Weights of a small GPT-style language model, trained from scratch on English Wikipedia: MLP 896 GELU, LayerNorm before each block.
MLP neurons of a small language model. Each row is named by its layer, matrix (down: output weights) and neuron, and shows model dimensions 64-159. Each number is 500 + 40 x the weight over its row's rms, rounded and kept within 0 to 999. Numbers have three digits each.
A block is one neuron, or neurons of one layer that tend to fire together. Before each block is what it responds to, as a language model described it from the Wikipedia text at the highest values.

Fires on the main verb or predicate word right after an auxiliary, subject, or negation, such as "was released", "did not have", "is set to".
L12.down813:546519436452495495509542419529471549517498475515455507469502487475520528486467533537551450495446577475581449504526473586506479500470463534575523506449546490513489493512532571475488468470432474488579458462509579561541524452512434511476512400535569536515460537520424504498574489518472492574

Digits inside multi-digit numbers, mostly the second digit of a day after "1" in dates (June 13), plus vote tallies in election tables.
L12.down197:520520486440547448504458535468531523428504449539492467553484477483481495559502502465428508496493487461500420460470502517497519573511577520430402473450538554492428499506541495484520443505534451527524509522456463492535474484523498534455442510469531467536413523526451507488509494519478527498

Capitalized header-like words and word-starts in tables, election results and infoboxes, such as Labour in result rows, Candidate, Notes, Track, Super.
L12.down139:536482412476523489529435548513462518501475558482444489505463485494484511429501452478497394463478521500532445533486509524425520432500476467521552457492505463512518471499530520510473556500456534445475448451480508478488547500519446541489434506465423517560423455477481538526481466470462472516

Last piece of a word split into several tokens, mostly capital letters closing a country or org code like K-SA, I-NA, SY-R, SR-F, also name and word endings (Chilo-é, Preda-tors, Felag-und).
L13.down396:498526554529517481483550524429499560517531593535477549519528429482523434487535440502552476492420487464502473509517528436555513444466472461532538522528495514471497572465546512530479492419504554522563490482486510422511499514494515496485480507499541545532472566558509531510478551480496559531
L13.down583:484512519424524466513511527505492434511536492507516475546510544486502445426573509535485527499489465507514518483505594618452452482535470451519600476454480597517478550470467519573547465540607422462514526556482530507612534569512517529483523515484441519547485451525442524515507524551487480491
L13.down741:496469532437544503493585483480443496469543462577454481527497504425510464550502468472538463469540533507458434491434544443490477449481536498535498571503557526501472501518479459538496503483598468464568530532463501558489508503480474503534491501481599525463522492556515506475493421556507538463
L13.down812:487584478495516512440484421556466508456486511560512471493501509438528473509484471500456521484470531446574541457530438549475416500454572521639475420556517495532540481497474487510576517502482510509433500422496489571563580484494503489489509519573502499568528536477473460502463542461496508448

Fires on the second piece of a word split into fragments, mainly after a capitalized start like Se, St, No: Se-ed-man, Se-ss-ions, St-airway, Comp-ar-ative.
L5.down71:505493481454539473455482501521487568516551558450460518517535487509479541484533483584589530552428544540515547510513462513466458558503505431553456548459388441498461531447418489494584583489468513583516509519519515470443517510538546451404441484561551538478469529436499420539483438499553440487
L5.down795:491497468529489536457544525508500523491474516511506517445411544554484502408532520590483482491451535528482506544499549496459516471514501434446504503553478503528505499486497546568574538530446412525511468478501512520515506454511520571466494478491478426502481508498439457480510503556513602611
L5.down823:501512513499477471512429483506515465517495453485504533471519458477516468441549495503519534504486527452521541537531517380457565525456465499396552470520465486541538452508521506480560503457496516570510457497470424464520488458414493504372463497497532483518515457439537500525552467534498478487
L5.down864:409476477570515502466488569522441468491547471473484481509517454451559478497481550478539500542573501501504452490434515508542390496514518470514528567484550463402570472485486491446520513518509459499473455466561565416420491377526559514438525517546494534541493526496516422447436518490492476561

Separators inside full dates, mainly the space after a month name or the comma after the day, as in May 21, 1996 and 4 May 2011, with the month itself in day-first dates.
L5.down29:511472505510451469498570494539536477512513504520448447479456452518536497494487512451538455482477561503486426502413524569466585493495492530530529427536495427482445508499484529562484505453424496568539459447513530488567450537572476526486511504486513510566470535559546505512492526511488458488
L5.down294:522488449472523556510426442439489508485488443494588494512473543476458599491594597475488538507476574531540464593488480558490482512536414543505511520452477473500463459515499605559558470398441430483498545492475581543482484449535533543484546518573590528463533547493475487445510461482565495501
L5.down358:523526493571520467589519493539559550495437461487504509522530496454494461478537524500489474460499488521531518531527515514500496480504542437487534537468510504499439596531497480453482493508490447507474507419596508506551467508524485519452460437500556546520496542474477437557462438489460502451
L5.down738:504402537524477518518496480422555555554482527473496458433472522428538457522539499504481460521549493570537483612486490516534530449552523522547520446482533462381461554537532508469536483501499501566460496547475503509544491480560536521488519469466467571570495523367624464436537518516468482522

Fires on the stem of a transitive verb right after its subject, just before an -ed/-s/-ing suffix, e.g. secur(ed), not(es), eliminat(ed), also a few name-initial pieces.
L13.down52:492481490433503528474529535504535518502478574463503485470561474555521565476512502525438458476546491532462524552506505472585447470428493451532563498503437519482505522506475477542519455465352500503521545490526522446505471567554525427528511518514482437499537468520563541492440502489476465509
L13.down411:591443552439461478475557537462471483491476493541535479507522460531516470487547509494443509451510502476526496432470536538491491437436501520480491517510552534596563502482502476455497529504515528469505583535569449435547529507542504543447538453515579498456499487487542463537483504491520595478
L13.down791:533491477496475499458582525487486493509423520413499477486477542554477500544493501485482431484559480552431528525516506530492575455480479569475524503487455570472531447494555533492410495490479460460520555538562495488477436534547500580483466433530492520505470541525556469485499461472491525511
L13.down794:501510450511539419572474504432556503562504470533486509551521519480469481484501507487491461455474475419512466513544530453543556496442512451600536510463502545508571536517531521499491550501538541505519520518531471484535499503483506557492527460492541562457473477508510482492519495453443515511

Column-header words in Wikipedia table header rows, usually right after a pipe, such as Team, Candidate, Date, Title, GD; weaker hits on stray mid-word pieces and table numbers.
L13.down108:521487531480486457489505465497515476569511519463510505502479490521488477482557608465550488510482510497501581511464544409557438493460474566506429469535529540481454514509526520574517505470515507562503597481460525492564457495441490543512428531533503479396535470470477515509469503477453470489
L13.down272:462528501472545463469526492456510471487544552524432541457460522445493477554555569521552527446466440484431496440505505474432471506456512457431528493550530437515464498489444474465488536485488546468517547478495508419458522504441605455485478515465464438565543515553542486510449427533477490508
L13.down513:457477505509550481546520525504515519564471551600438527550550488520365467453510453562499415530478444429545532502434481409457463516441470494441536471559521419502489447536537517520491468450461459473489521510542454452492494507450463523491567496505498470496455536480498501504457484446501480543
L13.down689:495556532549526577504444521475487509507405543462529488555483491462451521453516378529527503469487490523493518488464523479447510479541436437448468514502523494473590498520554484500496520547502537509493488487457552481452492480567426506526545551539529488538536498526462544484553516466431541509

Leading space after a pipe in sports or election stat tables, usually before a late-column 0, as in "| 0 |"; weaker on mid-word name pieces and years (Go-palakrishnan, Tri-but-e, 2009).
L12.down846:421406545495564541484510498491538499423465466532500480576547470505486487454511465480463483434530485507465499503558461468463452559555487496499582453537457484504475525497480479514446499478540606500584458512521458498511430456472459577471593521514523564535416503427514528505532497514498513421

Fires mainly on % signs after numbers, especially in election-result and statistics tables (100.0%, 27.3%), plus table pipes; other hits are scattered word pieces.
L5.down10:452483523484512518516541415492568549488538507519568452415473490472489468558446503500511468534581477500448404476445520512462496498550507509432472536473501497484473533466491454499493505588502514566520503520469514472511503420534519504541516523472518456606556561467525490413517505480472433533
L5.down206:508506504502535547510457539486494519543498390511462506502593531560548508535542483441530474498514534515484532510567461468425542476523485417491555487553461412523447453503550518549415549457472556556496563505611523520491438490494556482483398479493499509484528498527542509568491535522543500525
L5.down520:563448384388528550408473480481544409494501484540501461483537498552519539491569521535495511453448505485539523515507415489473552561434485471504504464493451456496489527479478437520456392476473483502502479543523562492514536535557544483463572480497508492516460530544449472549431582508534496532
L5.down655:510494524502451546526492458552442479488405521442367505465524481505529568498497562504501556483523468600558494477495474492533483493487570462504449520429464496446535574459523480520485468501498382428473426527477488490535523517547530485557499524485443484489477477460532506517457498469554527566

Final digit of a day number in dates, usually after a month name in "On January 8, 2023"-style sentences; weaker on years and score digits.
L13.down70:472523486473499461557449520486525503482524541471517535481506562497429494485554475443535532501440500500463528494457557532455463474559401433502512481514533505533531544480527517494473620536500464487424556508473501483513497508473514554527411490496495479548441539461432523543447533498541488480
L13.down243:492508517538485548574530527496498498481424521517456462487449446520456497465541543510519559484518416501553543550494554509472556453452522498407507513506456516493540470490529532450565513477473441455457411455467502476475490555511475459495541520495481530484402518488493507492577453593519494458
L13.down591:541529457471476438513473521544446554481559504457495521493465504600453474453525514572466564441462479484530481474453550549523548487512502503481601425579508475464505541510426524492566533541454515507444495489532504562494483457429530426448506456493506487578521437476418534473495460493510527482
L13.down892:519482557535476442449441490535479463484478530447465495487531470501496527542526545515570509485511569421529448502539543481495417506505519539405484462479531567537509560482474464505515491495540424552500535532565493502553490501473523517452474472567535548472544503458538514460485386481500564476

Commas (sometimes ")," or "in") right after a noun phrase that ends a clause, before continuations like "and", "which", "with"; also thousands-separator commas in numbers, such as "1,380".
L12.down284:427583404432497507481484488486506567485428483460569478499478488515519503483466498484470579460572537413482513551544513424488545422499536485441593506502487431505496499475568484483492475430494510479536489546485511444459489508450471517539503505527530474577581506514494518575470483509499518425

First word-piece of a surname or proper name split into several tokens, after a first name, initial or comma in name lists, e.g. Kl(uivert), Bal(asubrahmany), Ma(eterlinck).
L12.down199:499513478505510497561467502490524426457552457533507463499411536495511512476469468528477453504508528471527554499470443513486474421557429566528509590548462546446493497492430564480457469473529501484493497588453480543508465459562448545572444520485524603509520449489483545544499561398433591505

Space or pipe tokens opening a number cell after several numeric columns in sports statistics tables, like "| 3 |" before "2"; also predictable mid-word pieces like "tro" in troglodytes.
L5.down56:473588585502508510481538515534462423480561512487495488467570480513543497506483531531474493490433507433500505466455501497554467493594508391453547422526469428438470426467516449541517513446522469546563492473523503523504525497497538558476502529537515498510487432501455500525528496517507452512
L5.down516:503443446507499556528495453547515487498531469486480534560472535500527493538402499513521527490516521517523493504504523435537475518388485457404458510438517538525432472519527501491515445509497540491470548519430491516407502455468500405526513449470427473528478424490570444457491517588496488442
L5.down650:465496488523511537532463541513468454486498512558400535522505490510512458503562536502455557461491522479535522505456451564512426544433471487500476487478487489476520462494532561463494507503431502560457597506453498436449494474599449552569533533496491565517484495548484412520414437495617575533
L5.down817:451547502520548493452492499462551511498485489478570454519535484497554408464539590515518503556523550438543512507452493533452405531561482499472491499533499484471512475504440497529493504508445479565422536455511498525540442517550550472506465530533466475517485495551519515454491508523479466508

The space right after a pipe separator before a number in Wikipedia stat tables (sports squads, league standings, results), plus decimal points in numbers and track numbers.
L13.down109:493504492502482513462486452435459561564479486443545516468519507531549511546454568369500509556518528507470498526466497517413490489512481429531541514602541541551444500568519444437529462492523435495585468543518532507483555503520490537554590409497526465507501474483535512476528553410472495522
L13.down356:496440497566524447465479515512532469556504524449440496525482560502429490528542478557475503489488462471422571516501522493481529484568541435481500455499521436512444501512419530551514533455411471492525488447548524460532503522517512493525503566532469501528442520510500555496490526532515519467
L13.down455:505547505466486479470476506524425401518471402446522539467447441491491476461512521571502503456464527477591451490578504500568517528560535558451488526553491433477510417518502549488460457505533435569515546485473505464483521578559482522481468493447555430529528525538536518520553486526480519537
L13.down801:543552472484477549489525519534521453502433419527458502506452506461499488468466476468488515474521539484556515499541589509487487513516494526464469484463443442536501490529540498514485527463436503448488511488523487495452492486461524482528495462453498406462530519470603536556465474546501607434

Final piece of a short code, abbreviation, number, or closing ) or " in table and list entries, just before a | or line break, as in PGE, NWS, (2017).
L12.down664:513527441504461419470542516425468497543533535535519566539509561504447510491540563564477497473521494523473511514449452456484447533492508551485469497451459491467493491550474428473501474556469495486458468463468487510488489441508481538502447412501519513474536491583553478559521471466487504546

Commas closing a completed clause or noun phrase, before and, which, or an appositive: "won the award, which", "wrote his autobiography, Recollections".
L13.down91:454486486458506465567471480568439529488436458514497509473428453516430479528440506472541521463565492458507507518556495555460590424576525477479440483459498503514505442459575438470499557453519546492489537543480492514463562484395488519415460481472533564572478485513520524471461481502502530471
L13.down298:454518489552506501479457462495468507527435448482474484500493469521517545545490437455556459464497472464466427508469495515546587489500521524544485425499490474569509495540565475490483528472525557440452488412433468554452492475538502452458477548531493477484476468535509495475531510524508564544
L13.down577:537447511542460518576459514479454557480546526389450509494524523471489499452446555492488490518489418521534485555444454539497506478525516509565511552520495487534544467529490468468464510512537508575498428557552515560512583486486532581536451522533549508478503475459512508492515587457501508455
L13.down783:594509515503554563518526548514451522484470501547479564478509499522458518514510467446457526505551465552524583576510470545479517510461542485539507471429472514537492513537510494424526512495495466488499528461502463516461415517490484512454467546522517514479469472475546477464531470474475498562

Fires on a clause's finite verb right after its subject, mainly the auxiliaries had, has and have, and on mid-word verb pieces (inher-it-ed, pursu-ed, se-ized).
L13.down61:519527452580463503496440498534468485422448440493575502460467560581604524461525573480555494528535471517523547568465545488493498523479513477538549480491502489398516517544525454478497485479514466531493493376572518520508494519486503447546492532520507606578453573486530478480493521556518472492
L13.down504:491445512477511494515541578526570456533504499511472438569509486510477492485384514489558519557488468499531530582433545508571496561483550463400542486491550519565523515606533514422491481512489485501452468469486498493499440512540488517527497532552513574502514480487539515511504442476530552510
L13.down796:432443486501553505467458520451539496494436532522394479542551487434492485520432484523550452532560598453463494446512496545535501453526553535462508575528515459543512586518531470455507542530503503503495578507518492526555482493546431462508428480476551515435453560569532491576531506544457427545
L13.down850:487508458493514459480490580512524421552546556519534472492495521538558498547492476527475447526452497566471511497555473533514399484480477481480503500440456492506470477480559493537542576491478431477451511511534443591526444511477475441451556556537417494475459522530498501535466462567493505550

Last letter or period of abbreviations and acronyms, often in tables or parentheses, such as WTA, DNP, BLR, D.C.
L5.down42:450556545516517498556547497512529467508437539423446527469437535480456516437585507544496497469479511447530555489494479436564559582445459488504539492501485435506494506473492473463447521463470500473541494490429484449490555443464516448546563478514489452532499513499505562433524454512510515468
L5.down146:491487500469553487565501521445487527509493500469454576606498507482507426497479433473481497457456444532489496511542511467513478502581495565519526455492558461489451429501444489473517521390499473546584516457419554587514471506543438513543444533487461449469492501542539570493549505538459549519
L5.down338:592547466481466530489603529502463503539500455554492515551491446493445498504533503527455516492478501478497466472539481497453521501483476486469537447455469534493515546530532501562496592557540453501517527461529551488503486578505507465492404416551511528577478453518501559477526489500604448571
L5.down476:535467525473483507555468503528492496555499494533545537430450451509534462505492465543473521440504415492601477488503525459512489461544532564526481417484530437504542520515526491523566455446502542477582470461464575523498434492469519463480549458511547451547501502542551490522505491594541529532